{
  "head_dim": 32,
  "norm_place": "pre",
  "rope_fraction": 1.0,
  "bias": "none",
  "parallel_block": false,
  "weight_decay": 0.035,
  "doc_mask": true
}
MLP neurons of a small language model. Each row is named by its layer, matrix (gate and up: input weights) and neuron, and shows model dimensions 0-63. Each number is 50 + 15 x the weight over its row's rms, rounded and kept within 0 to 99. A neuron's up and down rows have the sign that makes its largest values positive.
After each neuron's rows, "fires in" lists the words (lower case) most often at its 100 highest values on Wikipedia text that the model never trained on; "fires after" lists the tokens most often just before its 100 highest values on Wikipedia text that the model never trained on.

L9.gate67:60 59 42 64 72 31 78 55 47 44 31 44 52 42 54 42 37 67 61 36 63 53 63 82 66 69 36 36 58 30 57 60 52 44 52 68 50 77 22 37 50 53 59 19 67 66 27 82 49 66 58 65 37 32 44 38 51 57 25 37 43 57 55 23
L9.up67:47 42 63 56 51 61 48 84 86 33 69 72 70 37 65 42 56 66 57 40 16 75 44 51 28 28 64 30 33 55 48 42 51 47 52 75 45 63 38 45 30 39 61 31 65 48 33 44 64 38 49 41 44 70 43 18 42 39 66 34 60 80 63 46
fires in: "she", "such", "solid", "sheffield"
fires after: " s", " S", "em", "ch"

L4.gate205:43 64 62 39 65 38 58 48 56 32 56 68 54 32 41 63 72 37 44 56 25 78 68 60 45 54 62 41 33 59 42 34 56 29 51 23 77 54 46 65 30 63 58 25 51 53 24 41 64 51 59 21 53 39 59 57 49 65 69 49 33 63 23 59
L4.up205:42 39 69 42 65 50 54 42 72 33 48 61 65 34 56 53 69 59 50 42 44 53 61 80 47 80 45 55 52 73 53 50 35 47 70 39 61 53 27 46 51 55 33 12 60 61 26 61 57 46 41 39 49 47 69 92 47 52 55 56 54 58 42 56
fires in: "in"
fires after: ".", "\n"

L5.gate168:37 29 41 57 41 26 42 53 28 44 18 27 76 73 46 44 34 57 41 67 48 47 71 70 70 39 38 61 64 42 55 49 38 60 52 56 70 52 41 07 38 39 73 65 57 47 33 30 61 52 67 66 66 49 39 53 50 76 35 53 27 60 66 58
L5.up168:46 28 37 48 45 38 46 73 55 38 32 51 53 57 29 42 42 70 63 38 42 14 74 32 39 08 42 34 68 25 60 40 36 39 54 44 40 48 58 13 56 47 69 44 58 52 65 55 42 38 54 36 46 38 40 84 44 62 34 31 17 41 50 57
fires in: "june", "january", "february", "september", "august", "october"
fires after: "un", "u", "ru", "t", "ug", "o"

L13.gate25:56 30 40 59 53 47 15 66 44 44 68 65 73 68 57 49 58 42 21 48 48 32 55 40 38 42 19 51 33 40 51 10 37 69 52 35 29 37 71 41 40 53 80 59 63 41 44 66 33 67 48 31 24 60 54 54 50 26 68 19 66 34 43 48
L13.up25:53 22 40 50 69 37 44 30 48 44 53 48 68 47 57 27 47 38 52 67 61 80 22 50 49 46 25 52 14 59 64 34 30 66 45 57 55 58 54 52 53 65 35 38 57 37 72 60 71 69 82 12 55 55 76 45 58 31 48 26 38 62 59 40
fires in: "football", "over", "average", "footballer", "pacific", "achieved"
fires after: "ot", " o", " a", "ac", "et"

L13.gate39:33 63 31 57 47 50 60 33 60 58 61 48 39 36 45 46 29 51 17 50 40 56 57 59 53 46 40 62 49 41 89 54 35 44 62 75 57 85 13 47 49 49 31 68 47 57 58 29 48 56 56 66 45 56 45 38 73 61 50 49 69 52 50 53
L13.up39:48 57 44 67 53 54 49 58 29 61 56 35 68 78 38 35 66 59 60 52 53 69 43 44 62 63 49 40 66 66 29 40 43 27 65 39 36 70 30 56 37 25 32 49 80 60 64 59 51 52 52 60 37 67 08 48 68 48 34 55 56 53 53 44
fires in: "award", "awards", "tournament", "goals", "tour", "sports"
fires after: " A", " a", " t", " T", "o"

L14.gate19:26 44 87 42 44 36 32 54 42 87 29 57 94 71 54 63 65 67 61 52 36 51 57 56 63 42 52 48 76 56 50 75 67 58 48 43 62 65 62 36 54 53 61 73 53 53 68 78 63 21 48 48 52 56 36 28 73 48 79 37 58 44 89 50
L14.up19:54 64 92 44 38 53 33 92 58 44 23 29 59 78 24 55 49 48 65 62 37 60 43 58 36 22 25 55 50 62 67 39 70 67 66 54 68 77 48 44 54 71 75 78 45 54 62 64 47 36 56 59 52 69 32 60 42 67 65 40 58 44 65 31
fires in: "december", "november", "september", "march", "january", "june"
fires after: " D", " N", "ep", "n"

L3.gate100:22 36 40 70 36 43 51 60 56 57 42 38 50 49 38 52 59 28 21 39 39 67 53 52 68 48 46 47 34 43 41 68 49 98 37 71 38 43 43 45 57 35 19 38 73 40 59 80 61 51 60 49 47 31 66 38 30 23 31 44 47 65 47 59
L3.up100:25 32 42 78 40 52 53 62 49 61 42 40 36 53 31 68 61 34 32 45 46 80 65 40 73 31 59 66 43 46 44 54 61 72 35 72 41 54 34 52 42 40 18 32 75 26 44 77 59 62 64 56 35 34 72 48 17 19 33 50 41 56 56 63
fires in: "he"
fires after: ".", ","

L9.gate302:78 48 84 20 37 28 49 34 53 53 18 58 40 59 49 30 49 62 37 60 44 39 63 53 63 24 18 72 44 71 68 76 37 46 41 42 34 58 48 59 53 60 50 67 46 44 47 52 55 54 62 40 48 68 34 33 52 57 54 46 63 52 23 39
L9.up302:51 55 75 51 42 44 87 36 56 21 50 30 56 67 42 47 60 53 55 59 63 86 44 49 52 37 59 43 53 54 49 90 41 57 55 63 29 51 33 44 61 66 82 33 42 32 60 60 37 39 40 22 68 45 70 57 53 43 47 56 72 85 40 22
fires in: "october", "political", "minutes", "original", "angeles", "politician"
fires after: "ct", "ol", " or", "in", "an", "g"

L11.gate217:39 36 37 47 93 68 44 51 44 43 80 65 65 28 28 50 50 60 58 38 30 27 78 75 37 44 47 48 46 56 53 30 35 45 44 41 54 52 25 57 69 49 74 66 43 58 59 39 54 36 36 47 58 58 72 60 41 59 24 47 58 20 44 22
L11.up217:35 31 37 53 67 53 58 54 61 66 42 70 76 32 38 57 52 81 71 50 42 16 47 57 58 62 51 32 41 46 68 49 53 34 52 55 64 53 46 37 49 80 54 20 41 49 68 40 52 25 41 59 30 70 49 48 76 62 31 28 66 61 58 62
fires in: "with", "through", "include", "via", "throughout", "by"
fires after: "r", "ed", "clud", " v", "v"

L3.gate49:76 38 48 29 44 70 15 56 52 39 56 55 62 59 60 44 52 58 21 47 01 61 06 43 76 54 30 78 59 30 55 57 53 70 47 61 71 54 51 40 41 48 47 31 56 44 34 68 37 50 39 54 52 69 51 67 23 50 44 61 58 69 51 47
L3.up49:55 68 56 71 25 63 37 52 66 64 68 43 52 67 67 26 61 82 63 40 66 59 37 63 83 49 54 72 65 41 70 34 52 56 60 45 62 25 68 46 29 30 63 70 47 50 28 77 77 53 48 47 66 58 49 66 09 41 52 48 61 47 34 28
fires in: "0", "according", "7", "3", "1"
fires after: " |", " (", ";", " a", " o"

L11.gate87:30 66 27 55 57 22 39 30 51 23 55 40 52 66 40 28 60 91 54 29 45 46 50 65 67 83 40 54 41 41 42 69 67 35 36 21 52 59 49 47 53 46 16 45 58 49 62 43 56 68 56 85 59 31 28 57 43 37 26 51 75 41 37 32
L11.up87:48 58 66 37 47 60 48 63 64 59 56 36 52 73 30 47 46 84 58 45 44 51 51 78 72 48 58 53 49 34 71 35 48 53 56 21 56 54 51 43 52 26 30 56 50 58 77 26 43 66 50 51 60 27 66 69 48 56 39 62 67 42 53 56
fires in: "became", "because", "among", "congress", "becoming", "become"
fires after: "ec", " C", "c", "m", "r", " c"

L12.gate9:34 28 61 50 58 46 53 33 60 21 50 52 64 56 44 56 47 68 36 51 49 30 47 62 58 37 38 54 65 36 35 46 37 64 49 02 36 54 32 68 47 69 75 45 67 53 57 74 53 46 32 44 56 67 50 52 44 59 69 67 65 74 42 53
L12.up9:39 24 42 45 86 55 38 41 50 52 48 54 70 39 60 63 57 53 57 40 45 31 62 55 97 34 48 41 43 58 50 57 63 22 48 30 25 48 43 61 55 42 50 44 61 63 46 63 22 38 39 49 47 50 63 65 31 59 91 49 69 49 41 46
fires in: "some", "all", "each", "any", "one", "anyone"
fires after: " al", " s", " e", " an", " S"

L12.gate213:47 49 56 34 57 51 28 36 57 57 54 46 48 05 18 64 49 60 49 58 54 46 63 18 62 40 32 44 33 69 47 49 22 65 24 35 42 28 34 40 46 51 25 45 49 52 55 57 68 47 55 27 72 43 51 49 27 24 33 44 59 47 51 56
L12.up213:46 55 55 53 25 70 43 66 46 44 44 34 49 39 43 44 44 36 52 29 33 39 56 54 65 47 13 44 63 44 47 24 45 45 41 35 36 65 59 51 49 42 40 59 50 30 71 59 64 90 62 55 50 57 53 72 69 56 55 75 87 72 62 42
fires in: "many", "such", "most", "some", "among"
fires after: "an", "u", " m", "f", " S", "m"

L4.gate38:37 47 36 72 55 27 39 53 76 68 22 35 63 79 25 34 49 33 34 38 39 58 48 66 46 70 54 58 54 51 48 76 67 84 34 48 60 50 43 46 59 50 15 48 62 53 66 64 74 57 42 58 51 49 42 56 41 35 52 65 46 50 30 61
L4.up38:34 38 24 82 49 45 55 44 80 59 46 27 54 77 20 41 50 34 37 26 55 65 58 48 35 70 60 52 56 60 47 69 75 52 40 65 41 64 28 56 48 53 31 67 41 64 74 71 52 61 65 63 47 56 71 53 53 48 38 60 30 56 26 58
fires in: "he", "has", "also"
fires after: ".", ",", "e"

L8.gate66:44 61 63 52 42 49 59 57 53 83 44 50 84 44 36 41 67 49 62 49 50 70 69 41 39 31 54 51 75 47 58 64 59 49 48 54 43 71 48 37 31 64 77 31 26 54 32 40 64 57 40 51 31 51 48 52 50 72 53 36 60 37 40 38
L8.up66:33 55 24 50 65 47 41 71 38 57 67 59 84 40 27 55 69 42 25 50 43 45 31 61 53 45 22 67 75 55 41 50 48 74 30 47 70 48 68 08 46 55 71 48 33 15 44 58 63 60 37 38 55 39 33 41 49 60 49 52 62 91 39 47
fires in: "october", "december", "november", "june", "september", "january"
fires after: "ec", "o", "ct", "u", "un", "ov"

L15.gate282:62 49 27 41 55 71 54 46 33 21 41 41 48 60 40 13 41 34 43 72 44 40 41 48 42 66 08 28 32 41 47 49 17 34 49 46 23 57 69 32 61 44 44 37 39 63 47 45 57 38 08 34 49 45 36 34 36 28 30 34 47 49 35 39
L15.up282:43 41 36 28 50 48 17 52 33 50 67 69 76 09 34 45 50 42 59 59 37 46 40 72 43 67 59 62 58 33 60 69 45 51 21 65 35 26 49 52 59 59 60 48 71 50 47 51 65 57 44 20 45 67 48 21 54 29 70 56 64 40 54 21
fires in: "1", "100", "against", "14", "13", "among"
fires after: " |", " ag", ":", ";", "y", "m"

L5.gate146:56 49 44 59 61 34 50 74 33 44 62 61 53 55 67 25 47 30 57 60 07 38 57 53 48 26 53 37 56 41 24 69 63 51 57 57 65 59 20 72 50 24 62 55 67 47 31 55 94 37 56 59 52 43 58 58 16 76 38 29 49 80 57 61
L5.up146:57 30 38 26 42 35 57 86 37 59 58 24 61 46 43 62 51 49 54 48 40 85 47 58 50 36 75 38 42 57 35 51 39 78 51 31 42 38 27 58 52 38 53 70 63 52 68 60 44 56 65 54 61 42 45 60 51 27 37 46 63 85 64 55
fires in: "she", "san", "sheffield", "shell", "smith"
fires after: " S", " s", " C", "S"

L14.gate251:33 45 57 64 70 47 09 56 61 51 65 63 58 62 30 52 33 49 42 67 63 65 57 56 54 57 72 71 50 18 42 21 68 61 59 36 40 72 41 33 67 35 70 67 55 46 58 42 79 52 47 40 34 39 55 42 60 28 66 63 73 23 21 24
L14.up251:52 37 32 58 57 52 34 44 56 58 24 16 73 62 65 74 56 47 64 76 58 26 74 33 41 40 54 30 40 20 22 47 43 53 50 43 53 66 40 57 23 49 68 52 59 41 63 61 64 44 58 45 62 61 60 35 47 39 38 46 49 46 64 51
fires in: "football", "family", "footballer", "baseball"
fires after: " f", "ot", "b", "as"

L12.gate261:64 47 53 10 33 44 49 50 50 39 11 41 40 04 37 71 50 65 50 24 66 62 69 33 57 52 43 28 45 40 23 52 59 38 42 28 60 50 35 45 39 42 51 32 49 38 49 44 43 51 54 18 56 49 41 40 63 73 58 44 74 57 26 23
L12.up261:55 58 63 64 49 36 62 64 39 41 20 41 45 57 55 51 21 27 41 70 55 69 34 70 88 50 60 49 66 62 56 72 42 77 39 47 37 69 51 73 30 72 55 53 21 57 65 63 62 45 38 53 76 32 75 47 45 31 29 68 56 58 44 13
fires in: "of", "most", "each", "other", "many", "all"
fires after: " m", " e", " o", "an", "m", " al"

L11.gate302:37 30 48 44 30 64 39 58 44 61 53 63 36 45 47 49 52 50 53 65 51 29 57 77 39 31 26 65 67 56 25 36 25 45 68 51 39 52 96 40 55 63 32 50 59 37 64 60 37 23 31 28 37 60 45 66 49 46 59 67 40 48 66 53
L11.up302:36 57 81 30 14 42 52 48 54 38 54 58 61 60 41 49 45 90 54 44 61 51 41 42 51 39 51 58 57 43 34 40 29 28 49 43 39 66 53 50 54 43 58 49 29 24 36 67 53 29 33 60 46 38 39 63 52 54 69 60 63 51 72 44
fires in: "km", "ft", "mm", "million", "https", "mi"
fires after: " k", " m", " f", "5", "p", "0"

L6.gate21:93 37 73 57 63 46 66 76 21 36 61 65 41 51 45 34 40 64 35 49 40 69 68 35 57 42 47 58 58 46 61 56 31 73 61 75 82 69 39 36 61 49 60 59 27 49 41 32 66 63 54 56 76 51 46 67 81 69 54 37 41 47 54 72
L6.up21:63 56 80 48 59 50 53 49 53 68 50 45 55 67 70 28 53 99 46 45 32 58 72 36 46 83 41 87 65 31 58 65 32 47 55 59 44 40 41 47 59 66 59 52 41 55 44 29 56 64 48 64 68 64 49 68 66 42 47 41 19 50 26 44
fires in: "april", "june", "january", "october", "march", "november"
fires after: "un", "pr", " Mar", "u", "o", "ov"

L6.gate0:58 55 72 45 34 46 53 74 76 56 16 72 41 37 79 46 72 53 35 53 25 44 74 38 25 21 38 45 67 66 52 55 50 55 32 63 66 54 62 38 32 47 53 46 38 40 56 40 72 60 23 70 36 50 32 56 45 51 58 53 61 64 46 54
L6.up0:64 27 69 33 53 40 70 70 70 75 40 64 43 37 65 31 55 49 68 61 30 74 83 23 30 44 32 57 53 55 36 24 69 68 30 67 80 46 69 36 41 43 60 51 24 40 54 51 35 52 38 81 47 49 49 81 32 51 35 51 36 46 56 46
fires in: "october", "january", "june", "july", "february"
fires after: "u", "o", "un", "ru"

L12.gate105:49 54 58 61 86 44 43 77 56 73 66 73 40 37 30 40 29 69 42 71 39 38 61 34 62 36 72 55 56 46 52 79 34 68 66 47 49 15 61 57 63 27 37 66 29 48 69 55 53 48 46 44 37 44 55 50 57 32 54 67 40 51 40 28
L12.up105:48 58 24 47 44 27 51 78 58 73 37 37 28 24 50 38 32 48 37 46 45 40 87 41 61 48 46 33 48 51 27 68 58 72 68 59 41 49 50 66 69 56 58 64 41 61 51 40 46 00 48 37 56 40 36 37 60 62 24 61 44 67 64 62
fires in: "following", "family", "book", "located", "founded"
fires after: "oll", " f", "o", "oc", "b", "r"

L8.gate250:39 51 58 57 59 48 26 64 66 78 61 43 61 42 21 82 66 74 47 45 28 47 62 33 52 54 45 41 38 63 35 07 40 58 36 80 28 37 40 46 62 58 59 27 60 61 49 35 37 67 36 30 62 56 40 47 35 43 56 51 46 53 52 56
L8.up250:34 56 63 58 69 64 48 53 67 72 53 53 35 65 62 61 56 39 67 66 52 47 37 32 35 78 56 21 42 49 58 38 29 68 39 64 62 36 44 35 23 40 54 35 73 50 57 63 48 46 35 55 65 36 62 68 42 49 55 69 61 48 37 54
fires in: "following", "died", "born", "march", "highway", "july"
fires after: " f", " d", "ra", " b", " Mar", "w"

L5.gate248:62 36 63 87 40 64 51 73 50 35 68 56 53 43 42 42 55 48 30 52 31 48 75 57 45 52 29 58 68 39 44 71 26 51 54 32 56 65 26 42 34 52 51 34 66 53 26 44 27 36 40 48 40 50 47 27 35 24 51 63 36 58 43 53
L5.up248:35 49 56 44 86 73 50 78 71 44 41 67 69 36 51 56 41 68 49 66 53 46 59 49 57 38 42 63 38 56 53 24 24 44 52 16 40 40 48 57 49 67 52 40 71 58 35 53 41 33 44 49 61 42 67 13 35 35 80 52 44 48 33 53
fires in: "age", "in", "from", "open"
fires after: " a", "\n", " O", " o"

L13.gate113:59 29 70 56 44 29 66 52 48 52 66 69 38 85 29 68 56 66 41 47 55 60 68 65 50 62 60 33 73 46 65 84 65 79 48 57 74 56 42 70 36 26 33 38 33 57 39 46 50 40 59 63 54 57 49 40 60 25 37 45 42 54 32 72
L13.up113:62 08 43 39 30 59 46 45 33 51 59 69 50 75 60 43 39 77 46 78 62 54 68 66 45 58 65 41 47 37 43 55 50 45 44 45 81 63 38 69 45 21 38 41 62 30 36 56 08 45 59 60 57 50 42 45 58 37 54 38 47 60 52 29
fires in: "preceded", "succeeded", "kingdom"
fires after: "ed", "re", "c", "ce", "uc", "ing"

L3.gate216:75 37 66 47 71 48 56 53 76 40 76 68 61 44 30 59 46 43 08 39 69 48 70 54 53 44 55 60 40 51 41 55 32 63 33 56 66 52 31 50 58 34 50 25 28 54 67 32 42 47 61 59 50 18 60 24 59 41 58 31 51 68 41 53
L3.up216:55 23 59 71 42 50 31 63 48 47 90 62 47 58 34 65 64 56 54 44 54 64 78 54 49 59 49 25 40 52 38 55 44 46 34 78 61 49 33 37 44 52 36 51 33 44 38 36 66 43 25 65 90 34 70 61 45 47 69 39 43 46 41 69
fires in: "it", "about"
fires after: ",", " that", "ed", " and", "ing", "re"

L16.gate176:34 43 21 47 44 50 45 31 17 43 62 50 62 56 48 27 44 41 54 40 49 33 63 49 71 59 37 64 64 16 38 34 45 60 52 55 20 46 49 58 36 76 35 40 28 68 41 67 58 44 58 41 54 28 49 61 50 35 51 58 79 42 58 48
L16.up176:78 66 00 21 36 57 32 44 46 47 47 69 64 60 61 25 51 37 42 58 44 77 62 48 43 49 37 57 43 34 23 34 46 58 55 42 69 46 37 50 54 61 50 68 41 55 36 50 39 46 42 67 45 65 47 31 25 56 15 39 41 56 47 33
fires in: "1", "13", "14"
fires after: " |", ";", ":", "ember"

L14.gate200:57 41 37 72 62 30 62 24 52 48 67 80 47 52 59 51 18 45 78 39 33 29 39 51 46 53 29 62 46 27 60 63 48 59 39 61 35 22 29 69 42 68 50 50 50 50 29 35 53 56 31 70 52 54 40 38 26 58 62 45 42 58 70 33
L14.up200:38 59 56 62 42 35 69 50 28 61 21 60 51 51 56 35 67 38 37 66 37 55 70 47 47 67 61 61 53 23 75 51 43 49 49 42 31 48 32 75 14 63 54 65 54 42 51 43 66 56 43 53 42 62 31 50 60 23 67 57 24 18 76 23
fires in: "chinese", "father", "china", "and", "american", "canada"
fires after: " Ch", " f", "an", "mer", " B"

L6.gate87:46 42 67 44 48 49 31 60 72 72 63 33 35 44 34 56 48 22 40 23 54 48 53 50 48 54 31 63 66 68 36 57 51 76 74 23 49 30 81 48 46 24 46 68 45 36 46 62 47 73 29 28 32 25 30 58 25 21 51 61 52 70 46 25
L6.up87:15 24 76 52 42 78 40 55 51 55 46 55 75 23 45 62 52 41 63 33 51 29 64 54 42 37 65 35 78 64 47 52 65 68 49 57 31 44 60 56 51 53 55 34 55 57 48 50 56 57 49 35 31 46 31 47 31 56 61 61 49 45 48 30
fires in: "which", "this"
fires after: ",", " Th", " th", "s"

L13.gate303:48 29 51 55 62 41 53 39 63 55 26 69 27 54 48 57 74 41 68 33 53 69 58 43 69 73 38 47 33 45 61 43 35 31 45 50 43 64 52 71 50 83 43 43 31 70 50 58 32 56 51 54 66 68 83 52 86 61 51 68 48 42 54 42
L13.up303:38 69 59 68 71 46 54 69 63 70 41 60 50 33 56 39 67 52 26 41 60 26 42 58 44 48 43 44 65 26 39 64 33 35 64 41 34 32 49 34 52 40 56 55 51 37 42 62 44 53 25 31 56 33 50 45 50 78 64 52 09 44 41 57
fires in: "named", "called", "to", "several", "never", "every"
fires after: "am", "e", "all", " e", " se", "ed"

L11.gate1:49 48 43 62 65 59 85 40 47 37 48 56 37 13 39 57 59 69 64 62 82 32 80 68 62 47 36 35 41 34 73 20 64 29 16 26 41 55 42 54 63 57 41 60 45 44 71 41 27 41 38 58 33 56 55 51 51 70 61 55 65 56 51 41
L11.up1:39 44 49 59 45 50 84 33 49 40 49 43 57 44 72 56 69 64 76 60 34 44 66 53 52 64 36 41 53 53 54 51 38 44 42 37 28 51 59 19 57 53 44 58 37 35 79 51 36 35 42 50 56 43 89 41 66 48 43 68 69 54 45 42
fires in: "by", "with", "through", "of", "among", "featuring"
fires after: "ed", "r", "ong", "m", "at"

L14.gate230:54 51 36 38 55 37 60 55 64 21 48 13 57 79 57 41 28 73 44 69 46 22 30 68 48 63 51 67 86 57 66 38 82 57 38 34 38 60 25 60 34 48 52 38 48 64 40 64 40 65 32 49 68 46 41 60 53 62 49 63 68 55 54 42
L14.up230:60 67 42 18 36 55 45 29 17 52 29 53 62 55 47 57 36 51 55 60 55 65 71 33 51 31 79 84 70 40 20 41 43 40 47 46 57 33 79 29 53 60 65 47 38 41 74 37 48 77 49 53 82 66 38 54 28 50 68 44 45 52 43 62
fires in: "october", "july", "june", "september", "april", "august"
fires after: " J", "ct", " A", "ep", " O"

L4.gate268:18 53 43 22 44 81 85 25 33 34 53 55 54 55 65 69 68 66 59 66 24 71 54 60 32 56 36 39 45 61 43 45 52 70 39 61 35 70 44 62 49 45 43 61 40 70 54 79 43 34 31 50 34 39 51 55 49 55 54 41 53 85 33 39
L4.up268:62 60 26 36 61 68 56 38 31 56 43 52 31 41 60 47 83 27 30 67 35 64 50 59 62 58 70 65 34 36 33 49 65 59 30 59 50 52 56 41 55 33 64 71 81 53 22 56 46 36 34 47 36 24 43 46 41 32 45 44 72 42 67 38
fires in: "1", "13", "14", "100"
fires after: " |", ";", ":", "ember", "."

L16.gate310:60 47 55 55 48 27 44 75 21 59 36 34 43 75 66 60 34 59 32 73 42 32 42 61 37 66 41 51 58 45 66 29 46 48 54 44 58 45 41 44 60 68 64 38 66 66 51 58 59 24 42 74 46 49 32 60 47 74 31 51 47 57 65 38
L16.up310:22 55 56 54 33 37 52 67 09 39 54 43 42 57 44 64 73 15 53 49 53 64 48 65 57 47 63 53 38 48 15 65 62 72 56 78 39 45 51 51 49 47 40 85 49 54 46 65 53 67 52 34 54 55 27 61 40 58 66 66 55 44 43 42
fires in: "april", "november", "december", "february", "september", "august"
fires after: " A", " N", " D", " F", "ep"

L13.gate275:55 59 66 38 40 22 31 44 69 73 57 69 56 57 50 43 48 65 47 77 66 16 45 71 29 13 55 58 53 50 54 77 35 85 53 39 35 34 48 66 41 52 38 31 37 32 37 59 62 69 29 44 51 42 48 50 41 35 50 59 57 15 20 48
L13.up275:56 51 43 52 49 57 22 48 67 68 77 54 49 48 66 68 53 64 57 35 77 38 37 53 69 27 45 66 41 62 45 47 61 52 81 57 46 38 73 46 47 44 54 84 47 81 55 55 48 60 45 54 62 45 31 43 37 47 68 47 52 77 10 71
fires in: "one", "a", "any", "anyone"
fires after: " on", " an", " with", "ver", " a", "o"

L6.gate284:28 24 62 63 68 43 43 38 42 64 64 67 61 46 45 58 18 50 39 55 65 71 55 54 59 16 47 70 21 46 59 47 32 46 30 56 43 46 42 52 71 27 87 34 57 50 14 62 29 59 46 29 66 60 57 48 47 30 40 30 25 45 63 59
L6.up284:10 09 51 55 57 42 40 69 40 39 54 35 55 52 55 47 38 36 23 69 32 60 49 45 38 46 49 64 48 66 51 61 25 44 34 41 48 69 65 53 33 46 70 68 52 42 21 28 13 47 47 51 58 57 47 50 37 40 50 43 80 43 47 66
fires in: "be", "him", "head", "age", "free", "said"
fires after: " to", " he", "re", "a", " h", "res"

L13.gate127:44 58 84 60 50 46 35 54 47 61 30 64 32 61 48 44 66 32 41 61 64 53 77 72 65 41 49 54 44 45 39 57 91 39 23 76 37 33 54 40 34 67 41 54 63 48 52 51 70 42 41 54 11 50 47 71 35 66 83 45 33 53 29 49
L13.up127:41 60 76 36 52 57 53 32 57 73 33 54 40 40 44 62 51 71 44 46 55 35 55 71 58 58 42 58 62 51 50 51 73 54 60 42 28 15 17 56 56 61 66 45 76 64 67 46 62 56 48 46 45 74 32 54 39 74 62 70 48 60 49 67
fires in: "a", "as", "after", "at", "on", "june"
fires after: ".", "\n", "s", " J", ","

L12.gate232:53 15 81 46 44 28 37 70 52 33 46 58 68 33 45 44 26 56 57 27 34 67 49 65 52 53 47 51 87 63 24 91 47 25 65 25 71 73 30 34 32 56 28 44 41 20 58 67 34 27 36 42 39 34 43 73 36 46 39 31 56 44 49 45
L12.up232:57 36 64 50 15 34 74 36 55 48 51 56 48 34 69 57 42 68 73 42 41 60 35 52 88 62 41 32 50 74 44 54 54 51 37 19 63 60 79 45 30 20 54 43 47 24 56 73 64 44 31 50 53 50 25 61 50 38 46 40 46 55 72 30
fires in: "more", "most", "other", "various", "these"
fires after: " m", " o", "i", " the", "an", " M"

L6.gate227:59 52 65 58 76 34 29 44 99 46 29 48 52 54 35 69 55 80 67 46 53 44 53 53 49 44 64 45 54 53 66 42 64 43 33 30 51 31 34 80 57 32 46 56 33 67 58 33 63 52 69 49 52 49 48 75 56 30 31 48 26 48 47 37
L6.up227:52 40 44 62 49 17 47 52 61 48 41 49 53 32 37 52 50 82 55 40 49 35 61 68 36 32 44 30 40 33 68 48 45 25 41 34 42 64 51 82 57 28 33 58 41 65 45 45 51 33 44 51 56 43 46 58 86 39 45 28 48 40 48 39
fires in: "as", "became", "become", "becoming"
fires after: "ec", "ed", "om", "ing", "s", " it"